MLP neurons of a small language model. Each row is named by its layer, matrix (gate and up: input weights) and neuron, and shows model dimensions 256-351. Each number is 128 + 24 x the weight over its row's rms, rounded and kept within 0 to 255. A neuron's up and down rows have the sign that makes its largest values positive.
After each neuron's rows, "fires in" lists the words (lower case) most often at its 100 highest values on Wikipedia text that the model never trained on.

L8.gate357 [124 134 153 104 125 108 154 143 108 122 150 193 105 176 107 151 136 109 110  97 141 124 148 143 117 145 150  98 139 121  95 184 105 141 152  95 127 122 135 123 133 103  98 147 153  80 138 113 143 168 173 104 138 150 144 156 146  76 144 109 162 104 143 145 150 140 151  96 121 116 122 156 140 118 151 152 158  76 131 153 141 113 133 147 144 125 144 117 140 109  98 138 119 125 121 147]
L8.up357 [ 81 112 109 140 122  79 111 124 138 141 135 111 147 147  92 157  81 122 130 158 156 142 131 104 112 114 119 135 131 107 171 135 163 116 122 111 117 115 129 122  98 133 137  80 125 137 145 205 136 143 164 141 162  89 127 118 137 130 137 108 139 144 110 153 161 149 103 154 146 120 108 102 136 143 111 152 124 104 129 130  83 127 140 120 127 105 117 111 146 144  89  89 111 136 126 139]
fires in: "the", "2001"

L5.gate647 [103 139 108  86 175 119 122  80  89 129 118 115 122 153 141 133  96 154 166 130 171 110  93  91 167  99 111 126 139 106 126 117 134  97 128 120  91 121 130 158 112 155 145 152 119 105 141 116 137 133 117 182 129 126 149 151 140 136 106 140  94 152 146 155 108 123 134 157 152  85 149 156  94  87 157 144 107 134 193 132 130 149 125 125 104 173  83 141 113 107 134 106 119 108  96 135]
L5.up647 [174 164 123  77 122 121 140 127 137 129 140 113 129 107 115 164 155 135 158 112 162  96 131 149 171 122 109 117 120 133 136 126 134 119  76 101 159 135 147 127  68 115 129  89 135 112 108 103  89 115 165 101 114 147 168 106 123 142 121 148 108 162 166 116 164 116 130 110 101 129 130 133 170 128 113 150 116 142  80 113 153  99 130 119 151 125 149 165 103 130 104 143 100 102  91 153]
fires in: "by", "following", "along", "under", "of", "on"

L9.gate19 [135  71 151 110 129 129 108  75 115 113 126 101 108 155  99  96 100 103 129 113  75 132 103 130 159 115 162 139 157 119 150 114 108  95 124 125 123 142 144 100  99 107 134 130 143 176 116 103 162 107 167 152  85 123 120 141 122  79 143 130 109 145 157 146 118 148 106 169 126 150 118 134 112 130 136 145 124  98 129 130 113 114 156 110 124 147 129 106 128 130 115 149 118  83 152 107]
L9.up19 [100 139 160 135 114 119 109 104 180 102 153 126 132 125 134 125 142 125 106 137 166 113  85 144 163 110 152 128 151  81 125 149 122 135 126 143 120 163 115 109 109 134 112 136 132 123 146 154 155 127 134 118 132 145 140  88 122 123 140 154 126 109 138 157 142 156 134 183 108 140 114 161 141 135 157 105 109 167 128 126 115 122 119 129 134 109 112 128  89 135 150  86 130 134 106 103]
fires in: "of", "for", "in", "as", "on", "per"

L9.gate164 [ 83 147 140 100 115 140 158 138 156 126 128 142 133 119 136  87 147 108 140 112 144 103 136  67 106 158  90 157 142 143 167 144  94 108 172 111 138 145 141 105  97 166  91 114 128 133 136 162 136 138 164  83 113 130 161 191 106 122  81 133 105 142 114 144 156 136 153 152 153 118 126 118  94 152 127 100 154 127 120 170 111 143 120 144 179 138 119 118 154 112 109 131 116 124 124 163]
L9.up164 [ 89 134 133 141 121 121 117 119  96 114 144 118  78  93 113 119 125  81 155 101 119 153 178 150 111 136 148 107 155  81 145 119 132 156 110 103 115 115 151 107 165 107 119  84 152 141 103 133 135 104 149 147 151 145 182 127 156 106 143 100 148 116 115 135 164 164 131 132 145 123 121  88  89 126 133 145 165 128 136 128 130 141 142 131 139 116 174 137 101 150  96 115 152 124 132 176]
fires in: "of", "the", "for"

L5.gate663 [ 98 133  67 137 136 112 131 119 109 131 139  76 152 156  99 121 128 130 178 109 143 118 123 156 141 108 127 163 145 100 161 118 122  99 162  71 133 137 108 157 154 132 149 117 140 113 134 105 168 139 127 155  89 119  87  83  77 116 107 158 156 113 124 127 109 124 147 156 121 152 162 122 135 134 167 137 135 103 122 115  99 109  91 150 122 140 161 153 123 122 144  75  93 122 135 133]
L5.up663 [152 166 153 106 123 148 143 121 151 172 146  89 105 160 142 148 134  95 157 135 122 111 118 184 146 140 112 143 148 148 129 133 159 145 133 180 137 172 104 101 127 121 129 108 115 108 139 120 139 124 124 117 142 114 120  85 121 128 134  94 121 124 148 119 150  84 101  68 138 107 158 121 152 147 131  99 118 132 125 116 136  98 110 140 125 139 171 159  91 126 115 109 148 129 140 155]
fires in: "from", "born", "of"

L10.gate13 [118 151 110 116 152 145 122 133 136  97 150 129 118 140  96 144 156  90 175 116 137 144  98 114 132  89 120 135 142 128 125  96 124  94 116 153 117 145 104 131 101 138 123 133 118 148 151 118 152 127 137 117 104  92  74 152 170 129 113 132 154 119 130 118 101 145 150 114 139 151 163 154 131 159 132 127 122 115 173 112  93 138 171  80 123 117 118  97 125 106 111 127 154 105 123 115]
L10.up13 [137 129  90  72 129 143 125 109  85 143 121 125 149 142 137 145 136 134 134 109 135  90 129  82  81 109 123 123 142 116 133 132 118 121 122 156 117 146 102 144 153 107 134  94 140  96 125 179 116 121 133 159  88 109 136 161  95 133 120 162 148 117 102 158  98 141 125 135 149 115  44 133 148 139 116 122 100 146 151 119  78 148  89 105  86 166 121 116 152 145  73 123 189 138 145 111]
fires in: "from", "the", "of", "with"

L8.gate353 [149 124 127 110 109  94 126 147 125 136 153 138 113 140 156  99 122 124 157 120 136 120 159 116 125 155 142 123  95 147 161 170 122 106 134 113 101 153 142 160 102 145  98 188 129  80 144 163 120 103 156 158 119 116 133 139  95 119 134 102 149 121 146 136  95 120  87 158 150  87 121 125 114 126 174 182 116  86 112 147 116 127 140 144 110 143 116 158 124 150 120 143 112 160 135 121]
L8.up353 [140 120 109 129 151  93 137 132 161 146 111 143 143 116  93 135 157 123 142 136 144 124 152  92  87 149 133 113 106 172 133 119 116 155 142 120 143 138 117 103 112 164 116 144 128 144 123 177 106 105 137 120 117 116 152 146 121 133 108 118 127 105 176 143 153 119  97 130 140 123 114 105 135 126 120 114 105 125  99 163 131 153 128 128 165  82 107 122 136  84 128 169 186 149 163  93]
fires in: "the", "my", "of", "your", "war"

L2.gate632 [141 121 122 122 148 148 103 118 104 128 153 146  77 121 114 140 121 107 156 152 102 116 126 132 163 147 122 164 117 149 154 136 128  95 122  97 127 137 118 120 137 134  98  99 137 121  87 121 152 128 112 106 100 144 100 120 135  88 152 128 160 105 136 123  78 108 133 102  96  89 133 141 117 122  80 155 108 113  83 134 141  89 184  95  98 170  81 121 182 104 104  93 143 138 128 132]
L2.up632 [ 95 125 100 139 127 105 126 103 141 121 110 148  96 132 139 132 117 127 125 123 117 169 154 141  97 101 170 142 136 108  87 145 146 171 137 116 116  81 126 136 127 136 104 115 154 148 127 132 153 149  89 137 141 148  67 118 140 118 123 135 124 122 153 148 119 141  88 156 100 152 132 108 127 167 128 112 120 108 175  89 157 130 112 112  96 135 115 111 166  67  89  91 122 121 143 121]
fires in: "they", "he", "we", "she"

L5.gate687 [123 154 136 109 135 154 167  99 123 125 143 103 146 136 138  86 135  96 169 114 124 138 141 110 139 136 129 132 160 126 161 141  92 125 107 109 132 142 127 137 139 124  76 128 111 118 172 102 156 137  84 112 136 142 154 123 142 124 126 152 166 127 165 113 104 154 108 107  88 168 104  68 132 128  97  79 119 136  83 116 140 117 145 137 112  91 123 154 120 109 134 131 110 114 126 157]
L5.up687 [148  94 147 125 172 112 126 112 128 155 177 136 106 107 124 149 123 107 104  91 135 112 167 110 168  94 157  89 139 124 111  90 170 162 135 159 167 117 107 103  85 131 132 166 149 137  99 159  86 129 139  97 152  81 140  93 116  88 143 119 127 145 171 164  96 111 108 102 131  75 125 135 141 104 114 106 110 127 118 110 120 153 143 149 120 143 145 112 132 159 104 112  97 185 120 122]
fires in: "as", "for", "or", "in"

L10.gate592 [101 136 141 123 144 158 149 117 135 117 136 157 121 148 131 123 131 133 132 103 117 163 135 158 153 144 168 170 122 132 138 156 151 115 184 104 140 125 167 147  82 115 136 115 150 141 130 110 147 124 167  65 117 115 154 128 142 125 111 102 141 118 121 169 136 131 137 152 142 128 148 128  87  89  97 161 129  72  81 125 125 151 131 109 104 108  98 123  94 102 116 150 162 129 125 173]
L10.up592 [ 87 180 105 138 115 113 120 127 111 130 134 153 133 116  96 150 159 148 146  92  84 154 124 137  91 111 155 110 161  83 102 162 169 128 130 130 141 115 133 154 121 127 153  68  97 112  77 158 117 122 169  86 114 117 179  97 158 162 177 149 141  97  71  99 134 120 178 154  71 146 134 128 118 132 171 145 126 120 107 129 117 123 125 160 136  89 110 128 128 128 132 103 152 117 107 115]
fires in: "the", "to", "in", "after", "of"

L10.gate87 [109 162 194 135  94 135  99 105 146 101 122 166 105 107 141 152  86  88 161 111 125 152 113 134 114 143 121 187 100 160 133 171 140 125 129 123 135 119 133 155 116 179 121 162 103 119 137 108 143 146  82 100  99  92 133 126 139 135 101 141 120 152 153 169  93 138  85 132 143 115 113 129  96 121 155 107 142  97  80  81 105 110 134 135 101 131 111 161 121 115 163 123 116 138 116 127]
L10.up87 [159 193  92 155 111 131 121 154 117 124  86 153 114 191  92 160  99 114 109 137 161 136 126 135 108 170 148 111 149 139 137 187 117  72  94 157 119 152 150 153 101 156 151 127  96 139 143 153 110 111 104 116 122 118 134 118 102 116 165 110  81  78 113 117 161 144 113 113 110  92 122 154 141 113 131 143  95 121 147 104  99 151 115 153 128 105 107 114  86 112 158 136 107 119 140 138]
fires in: "his", "she", "in", "has", "he"

L5.gate62 [108 126 166 110 122  78 104 120  96  95 155 149 143 100 135 141  80 113 122 143 145 120 117 121 112 165 125 129 111 184 144 126 106 142 166 130  97 104  92 134 146 139  90 133  84 134 138 175 127 111  85 103 120 131 152 125 143 128 131 109 125  90 107  99 145  99 134 124 161  72 122  69 126 123 158 166 114 105 102  98 106 152 120 129 146 129 101 142  72 121  92 142 136 142 174 150]
L5.up62 [144 133 116  87  68 151 105 128 124 125 149 158 108  86  95  92 128 153 148  95 140 100 147 132 123 122 123  96  82 183 137 118 112 141 121 105 123 103 128 125  89 119 151 152 143 134 110 134 110 108 133 133 118 135 143 129 126 111 139 184 125 117 140 106 107 145 129 178 133 136 114 133 127 108  92 170 143 122  99 129 120 123 119  93 123 137 120 169 122 188 137  93 164 138 112 129]
fires in: "in", "and", "the", "of", "s"

L9.gate574 [153  76  98 134 105 150 139 120 116  84 119 142 152 166 117 180  94 120 153 107 136 135 117 112 116 136 150 132 159 125 120 102 152 131 131 118  89  88 106 129 110 124 140 132 157 116 109 173 102  88 130 130 120 169 112 168 130 142 154 102 128  99 112 134  94 125 115 131 134 139 131 114 135 134 108  87 137 121 156 126 105 155 120 129 128 150 158 140 108 145  89 121 121  92 166 135]
L9.up574 [152 134 110 126 118 134 106 115 141 133 139 169 106 104 111 114 160 115  90 127 112 108 125 119 127 108 104 145 152  85 151 151 170 157 139 158 148 136 112 114 106 165 123  93 109 124 116 133 106 118 141 115 143 131 111 156 127 119 146 171 136 121  85 142  86 106 137 142 125 147 165  81 145 164 109 115 152  96 154  92 138 154 151 126 115 146  95 111  94 151 136 117 130 151 124 151]
fires in: "the", "of", "early", "later", "in", "both"

L7.gate328 [159 123 149 138 134 120 171 111 106  92 142 131 124 148  62 118  83 136 133 140  68  93 164 134  96  83 115 159 154 102  71 112 106 122 144 137 143 143 103 153 149 143  79  95  98  78 134 115  89 172 106 158 113 118 132 120 161  89 160 148 123 119 122 142 121 111 114 111 114 149 150  69 143 148  89  93 108 156 116 110 123 102 147 166 136 151 106 112 104 114 125 135 123 148 165 128]
L7.up328 [106 141 138 135 122 138 123 106 125 106 117  75 138 144 128 143 121 122 171 130 107 126 157 172  81 136 140 115 106 119 137 170 109  88 123 138 123 171 112 145 162 143 115 118 111 161 157 150 129 123 115 119 156 136 105  91 144 165 123 141 158 165 154 135 136 150 106 115 127 164 133 153 155 157 124 114 172 112 124 124 162 169 132  87 124 135 134 149 177 114 106  83 118 115 108  96]
fires in: "she", "he", "also", "has"

L9.gate310 [156 132  80 124 173 116 121 130 120 171 108 124 145 132  92 144 117 160 149 118  88 109 138 117 103 167  84 157 157 118 117 129 124 106 133  90 139 105 154 143 129 134 152 122 106 184 196 144 145 150 136 118 104 137 117 123 185 138 137 117 104 148 116 112 136 151 125 129 121  95 147 114 142 105 139 162 103 119 129 136 142 141 112 159 113 146  91 101 165  98 124 111 133  90 102 100]
L9.up310 [162 136 134 124 173 127 120 105 126 125 103 122 110 155 124 129 122  94 149 143 150 132 148 127 111 167 126 140 136 122 105 119 150 102 137 145 119 119 126 118  79 139 118  84  93 167 130 127  92 106 116  82 155  78 128 102 161 147 112  90  79  86  94 126 167 119 133 137 128 106 119 149 157 106 164 165 158 158 165  95 125 100 167 162 132 102 108 111 128 104 144 106 126 134 134  88]
fires in: "has", "have", "had", "been", "in"

L8.gate154 [136 151 119 141 127 132 182 116 141  98 123 142 132 139  91 122 136 131 149  96 144 116 155 151  89 151 123 117 131 146 120 141 134 127 156 146 143 109 138 147 149 114 157 141 150 161 128 155 111 118 115 147 127 121 113  74 166  94 118  96 121 145 131 118 114 106 123 129 145 141 104 129 136 149 118 124 103 101 120 128 111 162 112 149 125 154 158 107 162 117 118 138 143  90 124 128]
L8.up154 [129 116 153 145 132 109 138 143 113 150 143 161 110 118 128 143 147 137 109  93  75 101 136 133 126 124 131 139 110 100  99 139 102  89 166 149 150 151 124 107 126 120 141  96 113 107 168 157 105 101 148 117  97 105 156 132 145 118 121 135 108  83 144 130  70 161 103 149 165  90 145 146 143 145 121  98 132 147 164 139 122 138 168 106 163 132 115 125 133  74 124  80 143 139 183  92]
fires in: "the", "of", "12"

L9.gate662 [ 82 122 138 135 109 118 128  88 108 140 145 115 137 127  73 143 157  88 145 115 118 118 141 151 112 122 110 130 146  77 163 107 137 158 153 128 129 125 125 160 110 158 109 144 102  95 137 130 143 134 146 135 111  67 131 111 158 114 109 158 135 105  93  75 143 101 184 139 133 153 132 102 157 149 143 121  75  97 117 107 141  77 156  83  82 170  82 113 155 127 111 110 101 126 100 101]
L9.up662 [131 122 152 145 141 146 126  93 144 142 106  98 126 131  79 105 128  96 132 106 153 164 127 118 196 111 132 140 147 105 176 162 118 119 115 114 151 111 116 154  95 125 137 126 126 142 152  93 184 146 178 125 153 156 127 103 132 126  94 109 188 138 128 141 132 158 101 132 131 146 110 171 121 101 151 131 140 124 145 125 117  98 107 140 107 132 148  96 119 134 138  57  98 141 131 139]
fires in: "in", "from", "january", "born", "late"

L2.gate186 [111 118 121  61 163 110 123 139 109  83 117 116 140 149 110  96 162 124 135 177 114 101 123 124 116 104 122 118  78 111 150  65 159 148  95  81 110 128  93 145 143 115 108  91 147 150 141 140 117 124 113 146 153 107 114 137 149 149  84 141 138 141 152 147 129 142 148 103 162 139 163  91 153 129 150 148 122 112 159 176 130 142 136 146 151 122 149 112 101 113  95 129 102 103 115 102]
L2.up186 [156 171 103 119 135 133 102 119 148 133 147 104 133 160 160 115 113  94 173 134 170 165 152 137  78 104 175 131 128 151 148 118 128 133  82 105 145 115  94 105  95 136  85 133 122 106 150 125 132 169 146  96 153 127 148 126 154 106 124  98 124 146 122  88 157 124 144 101 135 123 170 104 117 120 159 131 118 112 156 135 104 153 143 160 140 113 147 130 126 110 105 145 135  98 180 134]
fires in: "most", "be", "of", "more", "front", "length"

L7.gate321 [ 93 148 157 113 118 141 153 114 127 119 115 126 131 174 152 119 165 114 136  54 136 143 138  92  91  84  83  77  73  99 156 171 155 123 134  74 149 109 156 143  86 111 117 161 168 162 131 106 128 157 163 132  96 127 138 123 121  99 128 121  98 155 128 123 107  89 140 118 171 149 168 140 137 116 155 166 153 137 117 107  97 121 110 138 141 130 112 124 129 150 121 145  94 107 117 160]
L7.up321 [128 110 139 148 132 133 147 121 132 135 113 129 167 135 127 109  98 112 126 170 113 141 127 160 133 119 135 165 152  97 119 121 112 147 143 156 172 145 111 165 121 131 128 157 144 155 176 114 143 187 130 186 123 113 112 120 149 107 112 182  87 144 161 105 133 144 105 179 163 178 135 106  98 106 154 128 108 150 117 132 110 127 113 113 154 125 121 103 130 167 102 173 135 142 113 104]
fires in: "party", "to", "at", "with", "of", "for"

L5.gate531 [ 96  63 110 156 102 103 153 122  97 131 156 117 128 138 152 136 137 113 111 133 119 107 155  92  93 146 111 148 155 162 140 127 140 161 123 147 128 162 154 139 129 138 154 108 125  92 168 114 144 102 120 100 118 150 116 155  99 113 141 135 112 114 131 156 147 135 163 166 133 108 115 128 133 114 113 146 106 122  97 100 106 126 152 108 145 109 124 100 104  89 123 150 140 136 103 112]
L5.up531 [104 102 144 114 108 149 116 166 114 120 128 141 128 142 118 121 135 113 149 104 118 136 161 129 124 144 154 143 123 127  94 158 158 146 112 149 129 136 180  76 132 134 127 121 139 147 134 169 128  88 120 111 124 100 144 154 167 127 146 156  83 129 116  69  85 107 124 145 150 155 165 105 113 133 168 109 137 139 110 139 146 148 123  66 131 111 134 142 156 131 155 129 162 150 151 142]
fires in: "this", "that", "2019"

L8.gate343 [110  97 117 149 139 131 167 116 118 100 111 120 150 162 131 111 109 142 139 135 117  92 160  96  95 140  94 127 131 130 123 110 145 141 128 112 142 108 152 166 145 135 134 130 156 164 151 202 150 119 140  88 124 124 131 157 156  98 125 106 118 110  93 138 110 112 161 135 170  95 114 116 101 109  91 126 133 128 116 116 116 141 102 153 137 142 112 108 128  78 120 118 128 118 119 102]
L8.up343 [210 112 111 121 121  82 153 124  88 160 144 153 100 167 139 154 171 144 116 182 108 111 153 156  78 156  96 136 153 175 128 108  96 113 126 122 144 131 102 136 138  86 111 130 151 129 137 144 131 148 113 106 125 168 123 163 133 122 178 151 113 155 151  82 144  94 121 149 138 104 156 104 100  94 178 151  77 155 130 128 108 107 161 144 152 173 152  75 118 132 128 154 143 125 137 123]
fires in: "the", "her", "that", "it", "you", "this"

L5.gate466 [131 122 130 116 116 101 182 165 100 146 122 147 112  97 149 100 113 134 104  57 182 141 130 101 140 129 124 142 142 157 105 142 125 170 153 102  83 141  61 104 178 144 132 146 138  77 162 150 147 150 124 160 128 132 135 108 108 126 115 130 143 130 131 146 126  93 161 153 121 156 139 137 170  90 128 118 127 147 172 130 105  88 145 110  96 121 128 136  86 127 103 155 154 132 149 119]
L5.up466 [153 114 104  94  93 152 182 124 148  86 101 114 138 130 139 141 131 103 186 140 118 139 131 121 133 116 129 181 111 125 113 145 130 136 114  99 127 111 133 122 144 152 130 106 122 150 103 119 127 111 151  78 154 157 133 137 141 121 116 125 132 171 138 129 189 122 110  95 125 138 123 141 135  91 156 145 112 150 125  57 126 110  94 128 121 131 122 150 131 113 133 151 137 159 128 107]
fires in: "united", "2003", "2020", "2011", "2015", "2005"

L2.gate438 [162 167 123 171 172 150 188 142  98 104 101 160 100 141 163 133 161 141 119  88 150 132 144 129 142 150 112 120 127 101  71 135 113 129 111 126 134 153 144  96 127 105 133 151 132 143 169 143 117 100 109 155 136 153 143 147 103 127 166 132 124 119 143 119 109 105 155 106 135 120 147 167 122 114 115 177 136 122 112  99 127  87 129 127 111 118 123  92  47 128 122 149 134 124 136 117]
L2.up438 [149 101  94  85 123 112 102 151 116 122 111 114 104 170 105 137  96 161 154 160 127 155 134 133 131  80 113 136 144  85 162 113  87 136 169 177 175 137 126 121  95 173 129  79 134 146 111 117 148 137 121 152  98  98 142 102 112 144 120 132 101 160 133 145 142 125 128  82 123 104 142 145 151 144  89 151 146 149 123 169 102 152  95 122 143 118 135  73 127 144  96 145 158 113 137 161]
fires in: "united"

L8.gate139 [140 155 133 127 147 123 175 102  78 116 126 109 136 140  96  88  98 111 146 121 121 109 201 128 121 129 117 193 108 135 149 110 108 116 124 101 141 157 116 140  84 105  91 153 151 132 136 161 120 127 133 125 148 148 125 165 107 115  90 121 135 120 133  99 115 122 125  87 141 144 127 171 139 106 117 124 160 112 105 139 123  74 159 166 129 111 120  83  97 186 168 141 133 159 151 115]
L8.up139 [114 151 115 121 143 147 111 106 144 141 107 136 122 128 127 102 111 105  88  96 120 173 184 134  90 158 137 123 113 158 143 106 122 157 136  96 155 132 129 120 121 116  88 152  97 150 124 158 165 129 153  97  86 141 181 105  85 102  84 120 136 133 103 102 155 152 122 121 137 138 138 109 102  73 124 159 128 117 138 139 159  67 116 156 121  94 159 137  99 123 121 126 159 142 147 125]
fires in: "a", "of", "an"

L7.gate302 [130 116 133 115 117 155 145 103 145 127  97 140 108 131  73 127  99  87 155  93 102 135 124 130 122 108  94 125 116  90 165 129 104 115 153 170 135 142 167 125 111 115  93 127 129 169 103 144 140 125 138 161  82 100  97 137 173  78 108 115 119 105 158 127  94 151 141 153 125 150 145 133 124 136 150 100 132 112 132  94  84 139 123 154 139 137  95 102 107  83 148 153 102 130 100 143]
L7.up302 [129 118 121 138 132 108 129 146 140 165 144 162 118 106 140  93 119 130 136 135 126 114  89 133 162 124 146 137 128  80 178 131 125 127 105 127 124 104 116  86  93 120 149 127 139 134 147 114 137 127 142 163 131  66 131 165 138 150 118 163 164 139 137 145 105 169 102 102  96 143 159 114  99 191 121 149 103 157 126 155 116 111 117 112 108 111 111 127 100 139 106  92 125 137 133 143]
fires in: "of", "during", "after"

L7.gate511 [ 96 128 113 117  73 103 134  74 141 122 150 152 100 140 140 108 120 134 130 128 175 144 142  95 104 139 158 159 134  93 111 103 101 125 137 134 157 148 102  96 137  70 132 109 107 143 145 137 175 112 130 127 147 112 166 137 103 111 112  83 105  98 111 135 141 130 142 145 128 110 102 130 137 124  97 117  70 102 113 155 149 111 116 159 117 144 111 160 121 135  93 131 125 123 128 140]
L7.up511 [186  74 120  81 174 149 154 130  82 144 169 150 103 161 160 143 181 158 140 101 141 134 120 117 145 120 150 124 106 106 137 142  93 110 114 142 132 156 134 120 131 153 160  85 129 158 119 130 129 166 148 145  86  96  82 130 133 117 111 165  84 119 143 100 112  95 144 184  98 141 123 123 109 131 124 135 129 113  81 157 118 106 122 153  89 160 150 142 149  77 138 130 137 143 142 149]
fires in: "the", "g", "s"

L9.gate590 [ 58  96 123 130 145 125 158  94 138 143 133  87 143 162 154 143 135 141 131 100 135 133  96  81 153 120 125 106 124 159 132 122 131 130 158 112 117 115 183 119 151 147 133 129 111 136 108 159  84 133 162 127 102 102 122 153 114 138 109 102 116 131  94 119 177 155 138 134 177 137 120 143 153  89 168 116 128 140 140 164 122 151 145 127  98 200 121 161 103  99 170  91 107 159 110 100]
L9.up590 [129 141 109 138 118 121  98 140 156 108 129 134 126 133 109 111 109 108 126  97 106 104  89 122 173 148 112 122 154 109 129 104 157 126 120 149 130 123 147 122 133 157 113 118 132 118  90 138 138 177 155 135 143 138 128 128 159  99 136 152 158 135 139 138 173 122 156 163 118 133 130 128 132 136 138  99 118 134 102 115 127 140 106 107 125 188  92  86  91 147  84  94 100  93  62 164]
fires in: "of", "in", "the", "2020", "on"

L7.gate200 [ 95  79 140 117 133 168 122 143 127 187 114 133 119 159  88 124  83 156 142 111 127 105 146  92  98 132 112 134 115 110 149 143 143  94 154  90 108 149 160 130 123 154  92 137 101 132 156 139 175 138 140  98 139 146 134 160 126 130 115 132 151 133 177 119 118 102 118 100 121 113 151 112 133  94 150 150 102  98  86 156 113 146 112 116 171  94 123 130 107 151 120 107  84 150 118 135]
L7.up200 [108  93 103 124 127 165 117 169 118 145 156 120 103 121 154  99 116 156 112 165 114 157 137  94  89 113 128 109 150 125  99 126 132  99  88 147 127 113 134 173 108 147 120  74 117 102 126 115 140  85 103 123 160 144 112 143 135 130 125 144 154 105 132 143 107 136 182  84 120 147 120 113 102  87 119 136 151 163 104 135 105 116 131 167 175 107 125 136 148  91 119 101 159 174 115 172]
fires in: "in", "for", "as", "among", "of", "at"

L2.gate380 [121 115 114 119 145 155 125  82 151 103 143  89 105 141 166 152 127 143 185  86  88 135 127 117 100 132 115 109 102 128 125 175 123 140 122  99 142 110 136 141 109 129  90 154 149 122 107 119 147  85  88  91 122 116 168 107 144 134 113 155 143 146 111  93  86 134  76  84 139 105 173 119  99 151 134 159 131 162 107  88 108 124 104 147 181 110 133 153 135 141 116 143 128 151 143 174]
L2.up380 [ 96 105 145 109 111 126  82  92 167 118 141 133  83 113 152 110 116 127 117 156 104 134 103 110 142 116 127  85 152 160 129  97 177 141 133  75 145 116 123 128 100 145 135 146 158 143  94 149 135 145 130 113 148 135 136 113 154 128 140 154 158 159 119 103  92 166  96 108 159 128 141 136 123 103 132 135  98 136 133 102 131 129 116  99 127 126 187 162 155 112 145  64 141 141 120 142]
fires in: "in", "into", "education"

L5.gate153 [104  93  86 137 140 141 137 142 149 121 150 122 144 117 128 121  92 164 113 118 163 122 132 132 126 128 124 146 126 159 197 122 151 176 155 129  78 151 105 105 139 133 143 132 140 144 155 128 137 161 124 158  96  99 108 106 149 120 110 133 116 139 132 133 138 153 158 124 137 202 139 112 152 110 142 112 111 150 159 159 133 140 161 104 152 122 189 111 142 107 169 117 118 134 156 158]
L5.up153 [173 158 102 127 122 162 115 136  92  86 119 144 135 131 150 147 141 115 160 121 183 120  96 144 121 150 113  99 165 148  96 123 179 143 149 153 114 133 154 118 137 139 135  98 146  85 120 103 132 134  77 155 158 108 133 133 132 159 111 138 129 162 160 148 106 141 154 125 169 121 113 119 156  82 155 156 149 165 173 119 127 157 117 123 134 123 142 141 126 141 169 109 111 114 162 104]
fires in: "of", "district", "town", "among", "by", "were"

L5.gate756 [137 132 125 150 132  91 150  58 108 100 162 144 111 178 106 111 137 114 110  95 147 150 154 110 148 137 147 122 130 130  89  97  85 130 107 107 127 118 123 104 110 102 119 118  92 116 114 138 141 127  59 152 131  99 123  77 161 131  94 116 162 103 123 161 154 144 128 114  99  98 162 150 135 144 111 170  88  85 126  96 100 118 111 120 122 125 126 139 134 110 117  99 134 106 131 136]
L5.up756 [141  82 155 116  66 158 105  88 140 138 125 119 142 141 122 104 152 137 126 161 126 121 110  91 165 101 119 127 102 103  94 103  99 169 106 151 112 104 100 144 105 131 130 119 129 144 132 139 142 169 101 116 143 142 127 150 156 108 155 131 146 109 158 130 124 168 136 146 154 108 110 108 126 113 118 114 104 132 106 122  85 141 117 167 168 155 147 149 138 147  98  81 126 149 129 157]
fires in: "served", "worked", "serving", "known", "south"

L8.gate80 [151 167 118  95 132 142 116 115  76 128 133 116 142 131 175  95 117 162 128 121 102 115 126 137 122 133 124 134 166 154 150 186 134 114 134 146 150 109 155  76 101 134 116  69 142  99 147 131 139  93 116  99 115 138 131 122 136 118 109 129 130 120 122  79 127 139 141 112 141 139 187 107 155 148 183  94 165 149 127 159  85  71 137 151 139 114 146 146  85 130 136 151 155 112 134 110]
L8.up80 [146  97 130 150 108 129 110  95 147 106 132 123 129 111 143 146 105 144  70  67 140 102 140 106 115 139 141 109 138 111 120 119  92  90 121 113 145 144 121 151 112 157 109 113 148 163 122 122 125 111 114 143 114 154 153 121 101 101  99 157 165  88 143 109 117 198 122 143 162 110 112 141  84 152 143 134 130 121 149 120 109  94 162 135 136  89 140 126 122 148 140 105 131 129 106 116]
fires in: "in", "on", "up", "over", "into"